config.toml
hidden_size = 384
positions = "rope"
bias = "none"
tie_word_embeddings = false
init = "normal"
init_std_o = 0.0
optimizer = "adamw"
learning_rate = 0.000998
weight_decay = 0.081
lr_head = 0.00456
final_lr_fraction = 0.0
max_seq_len = 256
max_steps = 9122
MLP neurons of a small language model. Each row is named by its layer, matrix (gate and up: input weights; down: output weights) and neuron, and shows model dimensions 192-319. Each number is 128 + 24 x the weight over its row's rms, rounded and kept within 0 to 255. Numbers have three digits each. A neuron's up and down rows have the sign that makes its largest values positive.
After each neuron's rows, "fires after" lists the tokens most often just before its 100 highest values on Wikipedia text that the model never trained on.

L2.gate583:093146120168113134153148161147175134163122147091107127097154143113159152130104118148087155122131131097105135128127148114130157154092115124104103146159169110113152156094128132149125158114154179124159117138149161171117148149143113124151144128141143147165131107142120163155088062118151147161149152113136143154122119122117161115141118098054105114091142129080133125120112124111167111136096
L2.up583:085131113127138144153137151120148160172179138137063148122099154178105122080124094153106125139129187119116095133127098132119156083111105101110122114118105118120097094126172130079158105122145114125151147161167153115138117133147140118169101169119147127127152151143165159096119110111124176144104150154143150120140121128174077135134124126125136142125126144099166128131148075115110119097137
L2.down583:129135149127121124151112162133119174130174109159113133141145124159087092127153100159125120096156131153119115143137111141118130156130127109157103123127174122154111061120104157109090133154126117159113089145171140145169114102122104113121121176125099146165102151088109085157096153144139144142148128127134099105123120113132153159128144100127153141130128146138112121122159120136125136197129
fires after: ".", "S", "\n", "A", "s", ","

L2.gate225:154148100096165133143145132075148112087133127118100135116145162125149177111155088120120118110144124114117169127125154114160099126081146143139059135143086155129119165123163140136106136146157137117163110098109075148123133126097113135056111114143142112119127147166144144126085115096113101142166069121133135147134113107181130113188133114116131126173154093139092109099086136138153123119141
L2.up225:105152140121157093118121133114108121196076141174140147096089154131124154140163148152128146110133121165130120158164082152128124128137131166154127092110111137107113142110103092112129121134130118183130101126142120136130151116098151128093132160143113157164166094110128131104126101148156145060147093134116115099105113156171147164115124122144106140074088122086128130109148092109117107142159
L2.down225:116130175135137118114109108103115134134119138110151152135102075136144101105132167125126161183094115140118115128094098118149135095149149109101135124145129127105134126141130158118142126135123106154154129104110151116174133130134123149097151139111100091119132102098115121117140124157162129123124122166140145140115089127157131124156169131125111117137132128141148102118155145187147141109110
fires after: " G", " ", " he", " E", " c", " ("

L2.gate178:157145113100183130158129145117170064124149143087102116091124134100161122149171153102108142107114116106104118125125166107132153181101158106122097125158093112149118156108175062139110111121149116132160137115128153154101138104124152126131125121108122123146127174151156117154125145111148113128154111136084134129124126161135132153178138101157142119141119124161084145109084150155102106127078
L2.up178:082144109162157148089162089137128154106152137129104163076143141138159085092102164142124171121115132089134064141190137139168091096151152158117140123139127107121131154180134149146091119100122113115111155115185129108128129141109119136118157132180118129111092147114116108097118131122155109139111110113094118156158140137172114139157149116129096103096109157111120127097113148088128108125131
L2.down178:156118102137142113125111122144123131127100114119135145146151152133090135139165121112101154122155133151109152112100123117121121074133107157140118126087144130096117154137114162129161125106140187111155207063107141107102190144145143100122127144145105133130093105160140140111122148136132132105115121192155131137151113122136139090095114129042129134139142136117105147131137120154120141129106
fires after: " "

L2.gate404:079127107143128130159140067186113158172121169114119088150101139098125139119116129178124118102121134134136144118121143169151151086084109176141109182139096115127140132112172157110166106124161108080148142143108127150102134132122129161201109093128146151108114139100088091124115131173080125125129129137095119161114129105139090124131130090151141138149123138105104106161119180131149111130153
L2.up404:110100118127126162100115111129145145141159066075179108100129118123118116154140168138114133124147146150129111179134088140133054185109116096141104131127122104117136079138155153121132132105156127128125102093141134172106144112114148130167138138091150133105138149096124176091163131076130122137147159083120140126120121131112096155160114120118108102133170148117104121134149133122140142165113
L2.down404:121117128097169108168168136103165144096095172156148202113104164127115126125167126148106105143129127143150132107126139149105183139111103115157121127125090146148128112140139084114112108094138102146135126128116144160088100133104171159110153118168142103106110152077125146137161123114119108152234116151143134120169122149124142102179085103132135157087150094136122132146135108113160070134155
fires after: "e", "s", "te", "ce", "pe", "phi"

L2.gate486:144149113117128130121128161123138097136095107119157141113173124148124108152112129127153107110149126137041130157122162112133141118119139116101109145144143103161106128149167135103129119127153134138144137135110088128087125107147094117171122082131163165090138124154116105108095108134149130132127064147121144139131135134153136137096102105116148133146145103126109059153137098155132104133135
L2.up486:145151124075093088143117138112149147107103142102141160096121154122112118100086159149074135178164107136118168104113154093122168152149117155122095111095101124121107109134142119113130119154163108164131182139118143151126098131103124147129123126121106136128104167136103127137133142055146152128163158112168144110111138120115113127134136134126112153115143154125137107097106128120123108135173
L2.down486:119158099129096119160052123104119131128078096151152087117145149124107137106116151138160133156111135125139110129139156125148135159109177126134137127127161138119118126150118132181161141093105162096206135183183117076159108141128132076163163150152111140131137112132121099142130124131101154150156112103101112111135123117108123122119145125177141110115138127126138117155141132121092165090156
fires after: " A", " O", " a", "A", "a", " La"

L2.gate227:073154134131113192106097131180135139159149152135125119110133154127138113099157142104144119122153140132132112139122078142122130154129113144113140157141159104142161123155138118124137132136203109135078154139119087117100096137130144131192113147151160163132141123159117096127112115122076115114128102150125128122112110118150092115085140124089158118149123148129154103142152116158137117133130
L2.up227:144152116121086103132121120139154137109084142156090117164105088126121127113096132105132090115139155115178146144142105132106083151130160097140146107124160126120145136117100182122115181061122084137103153148127132137132146138111135143121150143092121100091082084146106148164105145151162137106132119097175091148194116145142099153110149134178137138109129123128128127126146112171145146113175
L2.down227:137138097077152091121065103149182128100137120113148090164153088150157147140134165113139157140115128150134103138088130108141105081114133126157148162140096126105109140163119084127119125167150126120136127170143102111132134100103116144161145135121113160151112093106148143083122111139135123142232119109120141144104097109162091103109100127134103148133121123148090129114113129110147148120110
fires after: "."

L2.gate516:138140074119151091164082124118127156142125101107104149116088138066125128158141147097148135107149123147158142129093150157129120102067158129135088093138132112104124127117108095130120115127143135122118122128135083157107141136080071122114122094155120130173147137131124114167058106085140136113147126125107104146076137109127122130158114103076109140146128120074088147148088105117132131099132
L2.up516:157092132073105122163121111118108147128114149128142145105121157093115115129143124103132174142129117142162151148121140163149119110154118142108126127168122125153152130147115112127163142151100171127104099133123140113110141137101140128129086103146113098158101114132133104143110134125103144132154070059179107131162170152114101155135154183152141144081121112133139120082138131115112164117129
L2.down516:132147093129123164131115069119116128129156162121140134106161128131091148149102111154093132162107121152099144124114162164171112132145145128086121111150145117124154148071130127066120141174109107155162144091134119063133095135097115146185140119118128113099170156125144073103123068157137108107166113163188124197132141135079140174138134125152122126119108150124122137163143102156119136087147
fires after: " c", " H", " ", "H", " C", "C"

L2.gate407:123150152096101098149108190091110102104127167136134137092177107131138152129173123106123137117118137114124088085117126107123200134092173094112092116087128110099149138130110120118097137130127123153139132138119180144149112104112144129160102122130119145090157110150115148138118151158117138122106084128162129128143073125125105149167148104126139125147158120117116154138138161107179127091105
L2.up407:151124127105132122160116136138136120142134095102091134138093135137143117112132123165100150131120075159135118130137119137114137118138136123131129124094103133156173195099151157110087098159154103098150169126178124099143139109153137116129136127114135149144102114130137130112115106101148152132123112106137153139096105115140120163136102123107154136162107134182136146104133114069135125099143
L2.down407:108134115087128139102135176136130128117145144139151124097151074110155128105095135177140125131104091173135120161168144140138111155165112172170167155131129120125145142166091153124108120146119107070124135107147113150131123147120124075151128155134126100139131180087095138124151108116098173120111129161100098122142174118125139127137112152148102153097117130127116149154144125133098133094161
fires after: " \"", "-", " the", "'", "\""

L2.gate193:094113128137105164136135070111125170144115110166137125134104121140138179135140088131178093158186124148164149159155126131153132123149136156095123169132116105116079108140107102136156109150123124129145173145075142125128118139134119129095151127140182123148152145192168135108103113113101085113122156128154145155147155111147102131142129152115164125129116160117132117121090134125114126110169
L2.up193:100143112103109143102149145158135132144153126154120120139161135113150104148120096116142111149140139113134113135153148116092101131147118105101099151128157115090110135104123105118129132139062168143145075143157168141073155148149151108144087110103126144165108139096121133164144183099169107132118067129128125155117115090134079150128171162159113106075092112135155084157091138116124180087140
L2.down193:161146105149121150162098153103121102131110123105146108119130127141092119134156168157182126118143095152169134121148141096125127137157125138148118121116143139141143099131107130137105119114118161114163133116082166130121098119119156116137165118129134124143131130134174128158119153149135105136098137140143139136122089173104163122102141130147171111157123132101130098125138130117090090135175
fires after: " re", " D", "s", " Re", " F", "R"

L2.gate603:148152107145178110137171122089121111153125122129094124136124132127108101191153140153142122137153113117125110146162184116129168104119152143160082127125128134123114109096131117091160114134145168130184155132130100073119106101099094116141131104120121107131153112132165154136158134145154107140147094142142170129167111160130132158137097115088132077123141112131146086137127117160086114133110
L2.up603:142078142144083130148104134102111138133111172119112140139128133128141134120156161129131104109100130105145180124138142110108138110127131174113089144142127131156101107109070101133132091126080115112101115134110104156128103154114107144127130130090142125154170126095138127138121093126118110131122179123121115129123105147130143058121132121118127116124145164122113075140113163119110123134120
L2.down603:115156143184140124130114127070159096112103115133106122134143137142143166130131148115127116113132182124118164137121154181132144147101148122066124120133099126112104142105135181060075112095120102107146142140146169148173089185099125165125108097120123151127153167123149130144137123082145160083185164148130138129114132119162100115101160146071105134118195151158160136127085150118112160104124
fires after: " ", " c", " W", " S", " De"

L2.gate596:119149178110133098096136151100102108116146106123117166114154133145083154121157113108083102147161131154128120119116117096151079124149119097131091140102087122133128103106143129144093144114156128088137136131176132150168105149114127117124073138134132143176159148105076105128120126093112131159125109158112129146129091143154107120149142149156085131123137136137126117164130104130115138115141
L2.up596:099188130146121143093120102106150114113179108109125142131198096118115131108169127092120120115165163129123103119156113113106081113172142121111090156064150125122160148121119125132136163172144110150172150162159146115150104154132163144121115139116115114164180129122145143183127096109156120126144123144105137148112109114157130157093134123113076111152157149113111075141100099129115135173111
L2.down596:137104115110144123129166148127109148114103096126138140101113140091148104093118148140110133115147124134150131137111138176131152113116121131127152136173152143089082189194120139115175082083126098119126167140151103116129129097133111134172144114114152135154159116118126096122127109168111105116109153126165132133136124105155089120140122128114132157112100102129146089148173146075125103126134
fires after: ".", " |", ",", "\n", " Joseph"

L2.gate116:168120124158157174111139171122120133076177127070140116131106152128156132120165129116123147142087140100112157147099099089140163171113124150145124107168139117087133140066146120123112121076130176121125127136134092123127118186109097157126115121181105129119152140181119152145132140134153140144119136138171101126127081125148123126166144118127104127153141143106160137146097109103104113131150
L2.up116:114128127134136152139127165134126138125100126150156146142149131103160164117137105103141128118142107121140184126148098125152140135138150138168127113151139140102132101134138122151086121115107144114126160112122104100116109164089124100111158182200168144180095178143140115109122096142087140153146113115147077103147152171073177122119160161109179121107125113159130145113127114139118146176143
L2.down116:111113162152130147125181184113150146132109100110149156137090092130091125143110104119171091129102097086120154123118116138142149119124128165153126154105145126142112093168109147141117132120107141141156106120098143101132148123125132084133122148141139145120140140175074143110097107155112123136150130105159121136152116134093104123085163174161136153091129128119138142161114146133122158132143
fires after: " ", " c"

L2.gate16:095150118158116120159149149142079108153055164122115166137152117107120135158119130116166136142151078132101107135124128154150103126143156094111188152126111089112116123079085149132139142154128103078095164072134115160130111106113124131121149140172186167141120122126166159163111101126152176163159138140137111104151134138115109120121120131095139149100147130113140111168129116157168124131086
L2.up16:108137126148150122146139144094158117094172167102125128144161115168102100119125110122104127134140159130123106103151134120117105145129134083112167156143109068164124114153103134135099131083116107170136128125131118155123104121099130143148165135132116144151138129130155090167082104152133100136103099085095113146122151139188168087149099121187151133140087116131133052135174142160120185130080
L2.down16:151081151146188145163128147172121124134122168106106152114099143129148117142153163156111138159145108163136122125108103107100131136127110162144109089104117159093144142134124115080153095145102092153152142149154149109125104145098103156156134106088118150113148093146108137129124095132143107116153145111122159145112137116152139187138134124112181149130076143140140175130181137083162135164138
fires after: ","

L2.gate191:105131129164135129063130170124101137131150112146135152134167129108166173121109106117113103138129188150146110131141124142161068144119159112143112122140101103133104130158109126126155093119140106117166129118101175139134090118154115134129094152117088131197160095085116121106134112078147132144125119104088143123156116084167091185124127094102140147114130157075141071094129108151126152170113
L2.up191:083188123115086125118156127141108156088110191153119131123184103104161121128100104165119147173120137148126130087134105110114113134107123111120106115082121138100106133107148131170126144158163111111157148121143191117169119132119139132136131129137096151139152136135110111161115096116146137148143182143167106134136109133165146188102165120164138130133117137154165122132093088104171163121122
L2.down191:131101118103151116118131149139115119150126124165112151138133135133124129133116138159154133146166119145150125090142150105096155097125112122126148147151197147094115142157169137133127116144123140114114155119160142113156136133151105091129138092099115143121114092120116097118128076119135098133173138102153180082111111092111138131115075159151105087112122116176133176154147142096137125139125
fires after: ",", "\n", "."

L2.gate157:095121104129142122126133138124118147176128157083131110176127114120175140138169096129109120077134105141116131146101113102130098114130177154150158109155094103116122105085147122164120135110148121104126127123103102149113128162128103122110113110133131061124094153127143155170149120120152131101155131146135088116100081143157155100123150154127124117137109100134083152110135128162183098150171
L2.up157:116067145123148122110149128134117118121164133152146123109145104113124160106106125153082126108127133079137143106122119140143102179135160126106146119167193144103142134197110147132122136095132164153093167153146120144087107124119190088114148150113094111130157120142159148090118163158135140115138135131124103134149101098129119133137140079133091097158087181118146127146116142105149099126152
L2.down157:117148146131129139115150121121141117148141184122091141162093124124151146136146105128108112136120104110149130099133120143130112130168145117107109136146154145090113081104108152139162202104138131131107181104082149134138146084141174086149137128109133164121104129123135155146183136159085129143143126139131139125135127109083137115126118117174123123140135129111142167101116106164138106109136
fires after: " ", " Arch", "%", " K", " G", " M"

L2.gate340:108132158118127128103156123126145114119110136116129099130168136108126119163146118117107092108125125116084123140103111133141154143103146101121136135103125130140130130131166128102139081103126150181091124122115141131104148138180126113132110132127142128104149084125179138118134088140134135133111153139133114167139123083131103129143114140166177154179188101140137124130130139127115126083169
L2.up340:139148096147151094128151092099135135102133180134112092143131143096077139083159107145080096067129144145130125169111152124071137146126112119160078168091139137105127100139130112146077118118161114105194110135129111149113130108093157104115106121128116126147130149115122110155129121115163097110138124142076121139129096138138110121170121098151124104142137108121097142134082119133156111141156
L2.down340:144140148108171111103164125100149106152119165159109133107139131098149113125098094141103100140135109148112120130149126126079100160092132133120114173152149147127168104123116115128114124109150112135145111095152108112075112127120152087129106118108107175119123123090122167092130142131179119102077124135132134140143139141137152110113102113153145139144148123118096116120139143140082138087178
fires after: " ", ".", ",", " on", " \""

L2.gate293:157182113143150142136142085119108144149118109100131156130110133100121104155227092116101146094084103141059153163071122095114158142111141145144126126146117100118134122166101121118160123131139115141091110109125097111112130143133188117087138128173144126124113172142138139134120133138170089114159123124139134159143103139095148083147103157080119102112116163166101118148078149115160132140154
L2.up293:101113100135107120162125143073099215176112124078112103106147116126111079120105115135100154141153142160156150132147164109151108111114137115131119095107111148147136106118112114144117145138108127142175115116197130161115145115108123137133111091122106178159148135128112160128119114126146142103148096175165118157085139113155120108131111124107138123098120127086105150092118088107102146091109
L2.down293:171129141151121106126111170066113125158145141130113112153126127079105137133117114162161179151150164188133143129086093117090165119136104150145142147112154127140143111086102139149147125123136093172119055157117131105122143141146138181148127145114144127120152158160151109124113152098154151099138136158134134117056129127138077133161167154129125135141144114123135132105126111102135170121123
fires after: " ", " /", "1", " \""

L2.gate686:124098116134091102164169112084101142130113150156134147092166149143145149125111147171112146118103088154119144124122109110157135148094124135113095163125112130122177135123100128108121105120135132146145155121124150175145126136126108123153107155141135131106111138138099103122102094130125099104153121103143169106137097125120109091082090136142122140123159173112118068128119128139139104058139
L2.up686:115072136140136122114111064143103148135160142113124124147121137115098121151176199116133111142137137145097076128167133113125149133126101130170075126143140135138132125136149111134134122156149122140144140131113135121117117145150093114171131130132106132150122125147115137162114130148078079092099128084170131127094141086129111121105143119120093123100147106155117112165120117132157135087111
L2.down686:113098136131151149148136155107129071071127151133109124137138138103132135118140133096145152159108163185125135115125149162167138130121140113118089138112123136071095166140120125202121148125118129215099138137154088114162122089131136118124084102099119107103095114104197127161100124109131105098166143114163133135158114135118120140069152118082111106126109149113142127108129159136139084147120
fires after: " re", " Re", " imp", " Al", " prior"

L2.gate13:091124123122133095096111103134131127156116084123085146105088136067118128168108125144133141125106105126107151081111174136155107089123145152093122123143108110127117129126137114082141088148157119149126163126147084135101098113124093095118142138200134133111100081125130132119107181144114111126158125116113136141146136122153121142120133104146128169121115121128114093122149127155125156118153
L2.up13:113093134122118074142096147064089117146120134176122117154145160123122144117106114153118140179120081122119123070128128102107118157113137143178124116128116120102141121126134138139126150141130158125141083113112121143132157144124144132157073109140071145134146082156159127160112149101150111108127101159138151132146117138083118080121139127177131111121145143101127093107115162126155114114088
L2.down13:160152101092124158119124126096096107182115150127110131114151156102110093125153121102124093139095141162115117109175114124163097102133120144113136121131162117142150081139129103100152138140128142087130157103077125094100095132110163121121146136082117138097167091158142128127149161115137113149135148087150113084161108105097152125145177131114110119166138114090140126138146105163161097116126
fires after: " a", "A", "H", " A", "'", "S"

L2.gate284:073139110155110161116091143139149152123168104132111133116128124129123124176091115164158173097132141121138164125165108154150091105127151143150129100133103067137135137143119059095132103162135153119151108153130121111127156105089119133143097124130124126118148144183135163113108170124102087082156116107138159156157172128144143123112115111127117106081126134081155154106128107121144150103136
L2.up284:118100082151121159080162135145141095097137179112144105093133108121169114100103121148115102170082140136137159139185103117097125182087169124111118140154122126146138138146142109089136122087113114156097139095150187098125124139129126101127118099115091161091166133120098142088154136097087124175150096165104145106199135136118136122121174119101105135125112118086122110110087120143164133172160
L2.down284:114154075121127097124086109128134102135106143111128174131130127133135124155126142143112154078101153098124121156158144116180122145127125128141141157128125101156114104099112123165135138180116149116189140113117108135146158163107148183138141156113111184111099154105136145144127095094115158120099133143112113136133104088139093089113111131083133163107139144102118102124144165075098167106141
fires after: "s", "z", "b", "os", ".", "is"

L2.gate601:121107150159100138109106170147126123130123155176148156119099169119160121106136069119100078106148146145162150120181081160152140125157109099143143132159105105146110086122097125151146102133108090186078134121110113108148119104162161125131143163107186124079145095140086157097101080137103085107150095149110108134142125088125138111118096148143153115101102110104106138118113153172138108118123
L2.up601:079134103136139141119126136149149130164127151156125102122107130117173125116130110112156110145098141115148130119147121086158096146120150105178146148158131149130127123177158138089107097110115113105116130166111123090128149119125158110110150124146114111126108131072120136157104138175120091118112144098141122145122174141106093110123130152148149071134121155136107118153147160163163130126117
L2.down601:082122103092162160108144137133167139178124112111081116117118148143101116111104094128117137126128123104085150151156171154140085128157111130136134091108144146124113155126106120149144128122114170144148138166147135113068116116130118150129182095142148159101103112151151154098130127138145117156155125130165106141170160140130118144136100159116131122112115118143121132195131148112103133136142
fires after: ",", ".", " Ter", " Set", " not", ":"

L2.gate522:120150154128116111164140182076116116104150137144104158093151177131155113124108151099109105124161102105110135132149086152135137142163181138106158169165129115147104138140132101157138163129137178117112140130130138096093120138114130138133175155080119130127138159100141175121116076149129104104177111140137174123155159118146130106167120142157176121106109147107140119096131122109124150129139
L2.up522:090120104135087143123077106129120110118127082132124108096139112177154112124131097122145146126127157132129130100160079142130106160149155133140137117135108091113141129169124122141112175111149117137089152158128184126127108089157096113155120068165099129102152088110109155094150156146141138167135122096095120116169130127129125107107149170133128133125145106138138117162153156130147152150164
L2.down522:145127088108110179112140108168091098116134106111150104155172084161140110112117129161152151122126153127138141095108136112117161166121093100128137128087126119097117138125138157082135140207127095092188118150159132149104173100126150126180139113133104146117107123141108098138112119183145100140109113095147158118105131097082101144108160125111133098140142077141143113100102141163120137148118
fires after: "s", " Ash", "sh", " front", "agh", "hr"

L2.gate223:124102083140160132126148126089145150113130167135098126134110143099131117141153143119099122046114123099129119160067133126115157094155151163161128139120134134100103126102149081132104093133149111112134163114114105149124157166118101102116080151108140129119090148152180136119105130100094159092158138142163129090133091156162131113142126100121152091138124145131115141108147161126157114157136
L2.up223:060122141119102131126145175110131155155158114149117138125111103136154095158142182181143146166130138107161120102093120147143088134067144152159104126161130145146090140156099106120090090113078154133164129156120119141123131085120082110142095138131143167136139128109100106164131158115145147138138083161149130124104163151126132104138118137119125109112100137140152112102145136120123161147120
L2.down223:139112151122084095127168108159112129177125146108087147126114125107135125139163146101147121120126119132119143133096165111134134134121117129129131095136109143106082100143125083133112116138113125108137127122078128128098116101096152084157115138102133146125074172179132128124148140135127151131176124122107131118181120179121121155133130144080116153141129102090161127091129107144134108151155
fires after: " ", "1", " (", "2", "4", "3"

L2.gate264:127111142151129130130119129106111108125120121131123128127109150142181151121107133130105119104144127094079129114058141106158128113099131137139075107175111113089112157116131121127142148102148132154170080142163128149133111100110136153155096144185088139108126128188128106140127113103156144164132132140110148158126111088121117112136122136081088119120105128118109105123118113122168076132135
L2.up264:162102162182124111194170155144170112098098131099118142122112143090127097162110168138158116097116105128109110105145145171072172117093116130157138114141129151131126158137125157139125123105161146129117059166154120139143114141135063104135179142140110137113096097132136134184109159152157119156130164101104097113135127174079103166142123135137129123130135085154122121123143164086086077142143
L2.down264:121138152135133145118153153135137137107133126133122145164130144178136114150078089120176119153138124163127102119189109118083092084129107124117167147139089140143121127133126156168169109133109160089150145172141123118181134101175136183114145058166107126084132097102110131133175112125128156157082108112143078134120136129142133117142170110090082112107108070102136090119134123136123134128142
fires after: " a", " the", " first", "-", " A"

L2.gate721:101170066172144167156097130121113147143141155124120118121126131077158106140139087129106128092126119091131154123141073107115093092087127125131076149197156116122121121194110124149156095115098108120138139116073124161119108100083187139171104142157176140155138130143108148088142168099119106073125129123180138116139147126126125115171134093132138127104143184124128086119115136095122116160116
L2.up721:151103118113129157133110114127091167166082170096123105132117088144094110134084159125175179178100131127117094131149101142098114123142118121109128092103117096146155131107137119104134089112129146105159184130160142103092139110135129110131128137138079116134142109104136126076107124131113154151139101103159172134115151079153105152158121116105145146075123128116133148116104145063132160144152
L2.down721:133076125105117123152147126109145144166097133103134138126148158080127134093133099123166144137123131158085120084144129173176154128113118108138132133097150079110102078119106120119151100145094066132122102141083100079108144104135101051148167140157126132119135132149154121137107151109095112164177148139099117125150132163172142116131117122178118136118119121098120095135166126106140106121119
fires after: "s", "S", "e", "a", "hi", " Ta"

L2.gate17:113145158112186119113135130132159116139130120141106109113127119126140116147150118120113109086130113115100132162104142102137118134120126130144116128141094141115125213103079143122137179113130119095096108130096103152113127117126101113100129149154124150155113109149130132139120151172102119121125143122141104126136118117131073130134138102114136090158150107143161135136096119146127125072145
L2.up17:129145094165150123101148130140157143134153145083127113159134132135116144139140105175144102125098139125159182163102137112097145092111073130125108122108109077099124104159130122155101096205107144136141146086149144129110191155148115111143146142127130172118152112122100128131138160104112097121132086086128117160119112147118126118149155091091092153147131161137131132155111084144126124112090
L2.down17:167140113082142092149121100120145133115117082131124097131088119118142142136118095114105114130137107140137086129093080131105178115109136121136169158123121104135119160142126125123147105134122172153106131146163137099168118128131084089095130125195164171110124135142142092097107144130148137098081125102135124133092106132094115108087139136111110130104201110141114165172126124140136108141128
fires after: " ", ",", " was", " vi", " to", " con"

L2.gate70:159126112149148119135105136101166132120154116096129123126083137107158085130163115131117137096129151091084151097110137133118161097107159145138123118113144120115122130099152092146124112107120149117141179127170087151091122113160155141144154123151103092149117140114103105135104109106121106124144103127150141153126103109162164108115130129151132138133099102147089133147119148093120095141153
L2.up70:149144114133124101130124125111086158083110146095123134195166146147130125133125132126133156117141148110125157085139145120155116105148110156147099136115095183130135110123161120097133142131113132084146146091178111151157144157115157118133185133139134121131150107109145121132122096122087145112123144114106102135145123118161125105102136116130148096121108084068128117163095112118141123137120
L2.down70:136100121122153146135112147152091108129107120089147130126167150123141149128152122155139135116122131180114193093174123142111123139123141129115115118095105127131110119123179146165135138120107108157098128093128136176142123136120093102108136090125127095147104096107174094161108123113127121160084115163137164167136119161144099132098140149105161101118094145142124151126121121134105119128069
fires after: " ", " c", " p", " do"

L2.gate608:073146126144148121182143150146087158125100106109130112136138126128102137146207139113151111117118134142101144133122146159136146156137167127091140137137125125158125122129140129128108102177124109151179101093149105131064129110195107131117134129093159139107137133178117107165050105165140129107139117130151112160089119142148128126112125086133148121102086153107083090139152117129186124141126
L2.up608:115112153178098140144126132117109110166160136092179150141135136092153161124126157094128102106122094133118134130149111149139116188139104104129140140102116103107129110134071156157133162125111085151120139119162198151154148156157146123113123140131119146105125134093132112155120104166164101125139139112143144165130155110113120131147099122146141070142144112137123090152117175125143125133152
L2.down608:184122149142119157116098092088103150113132152127107154094101139100105062146130107153120128121140107117112149146110109111128101139138092125154103125129112142135158100107074116143117134135108123148135115105104137138164166110119101150132104127114111090125108133114120093138153103159129134073119118134120114159139144122140185102130097156163125137134121126129123148126108150112120087158162
fires after: ",", " well"

L2.gate559:162156148106137111181108144092134127187109115140109123168160138124163102136107102129098113097159091135108112129139142095105156153156122129085133157115092090109123119090139158108097137099139172126118160169134129094104069123101090074107134153160111129157121130099118149124095114163113122100178149104151148131140123152140099119099097120128138125141163103110145119112133088138133131107154
L2.up559:109115148141131142137161146134127108172106131203117157162094132141122146072130138135167114156137112114100075138142113126125149097175107110170140109105135118162100142098131123127152121138140148140157092122112140132135137175162144117105085119168156104127127154141124140135102114106153143146112129155089191117101149145103163099068089157111137128138130112125145143093142094132158100121120
L2.down559:131120075121157135116116101115173130120132152118120160157108087104104129164155132132132133121093128112136110125122147113128124151129128147127177190155124152107123126136157101130155113089180154097131157102160132110110118111169079103145138131117121163132181140163146138102166138147089144150131140144118108100135122166124163141140165111099098087140132118137119120168125140153147145099130
fires after: "H", "B", "M", "A", "R"

L2.gate290:109137129127088099142147111127127150116107138160113124116126146119122152107138141134093103127154146146139180136164124136138068139099137087113104164084140148121113112122107118138168122129129097142161113093106142130116122139134126153111103121099125154123173126169133163130086127144112087125119142107125174159172119140117140134155137158113188152114128111126116086083077107152165118093113
L2.up290:097125140152119153111094133181113127127144097115124116046127123101120100131142163136123095142097111115116139176150177134131169122147117114132145121118165142134124124143119159130112159151084144191145132121114122123160118103134163138146125151124126130104109076153125166116140107130130110115140147118119109135065074119133152139167107116117119128125162074155110143140133175113123103157101
L2.down290:099097123132152148114116129141141110147140195123136153158122112112126103154146111134121151151124152099116152117091121129133132127086079106150122164108107166138184144111127133098107137147111138124147132125118127135162126163129142093117131108137173168171145108112104108086158142117083134133180100144141138159095098115133147109118155132148133138128123132134111139119121094143137165150178
fires after: " re", " in", " ex", " Re", " Jo", "s"

L2.gate298:134133142107090113138167098089153155141095130078163143097086182119119108176138154138136201135134100100119197106142171125139135104137123098137112111099095108075113120156173122144117101138122100121143091106147133106122144121148134155116121153143125119101117115082166120145078125121119070095123102086130110132137109162185126136165141123136135133123135106120076123097118143124166109159126
L2.up298:146103146099148134130171122092148150114112096124137127126103154107148094135121095182080170103128084124135108097108140145130162064107148134116110142108101136149115150103140104081136148082090119122124102119093065104116122116141100134141134133178123123112082121153150146122110149106135085082115122131114145089121075121133101141109078130129114140116110147119150097076128132142094118136156
L2.down298:111110148140144152126116144102131151145103142172125110155122120119135149140131149117102100120135160138144097101149150089128107151159136097110114157103129156113148134142139110071155127120137135141145152164152150092159115160174123155140143126126123107132108113162101114093112090139104145130103099112141142090091111080157169169145113123137124184125136116181122145144145159155131143158147
fires after: "A", " A", " The", " U", " Re", "we"

L2.gate616:115102135127127161136130123145132150145118152116138135115126137091145156117134100094153094141137149132118075177137145139107098110120127152125130149143140085160112093128146120098127130100161148135115150141088141144114113119086129131177137147149135109103133157135118161158162096068159163123147129139162130101130107090123141084141075122107096128119133154105152092129114125115143100167105
L2.up616:140123161144156149126131163149138085133139115132156078130138066097118121124121079132153064155118120108133121085145122123113104134136147125135180161131089080147150114130091105139088149123102102146119111127118137133120137083165141120166127122125106185098144117133138117137141117147140155123135104096122169111116124176138098139123136122120126151098110158104115125112144097150121135141173
L2.down616:138153155109131129128158091132135144136119160131127152122081163125171118107158157166126102139112139138114080129082158111179139120140122140143111168156113150139103139116119135146160097111122115125129133136157158143113137149117108147108115143082155161163133114171131120109139158117143137136212065107084137148164110105165132142118133067102106175201110135176130154119135122144128164081120
fires after: "s", "0", "th", "S", " Le", "."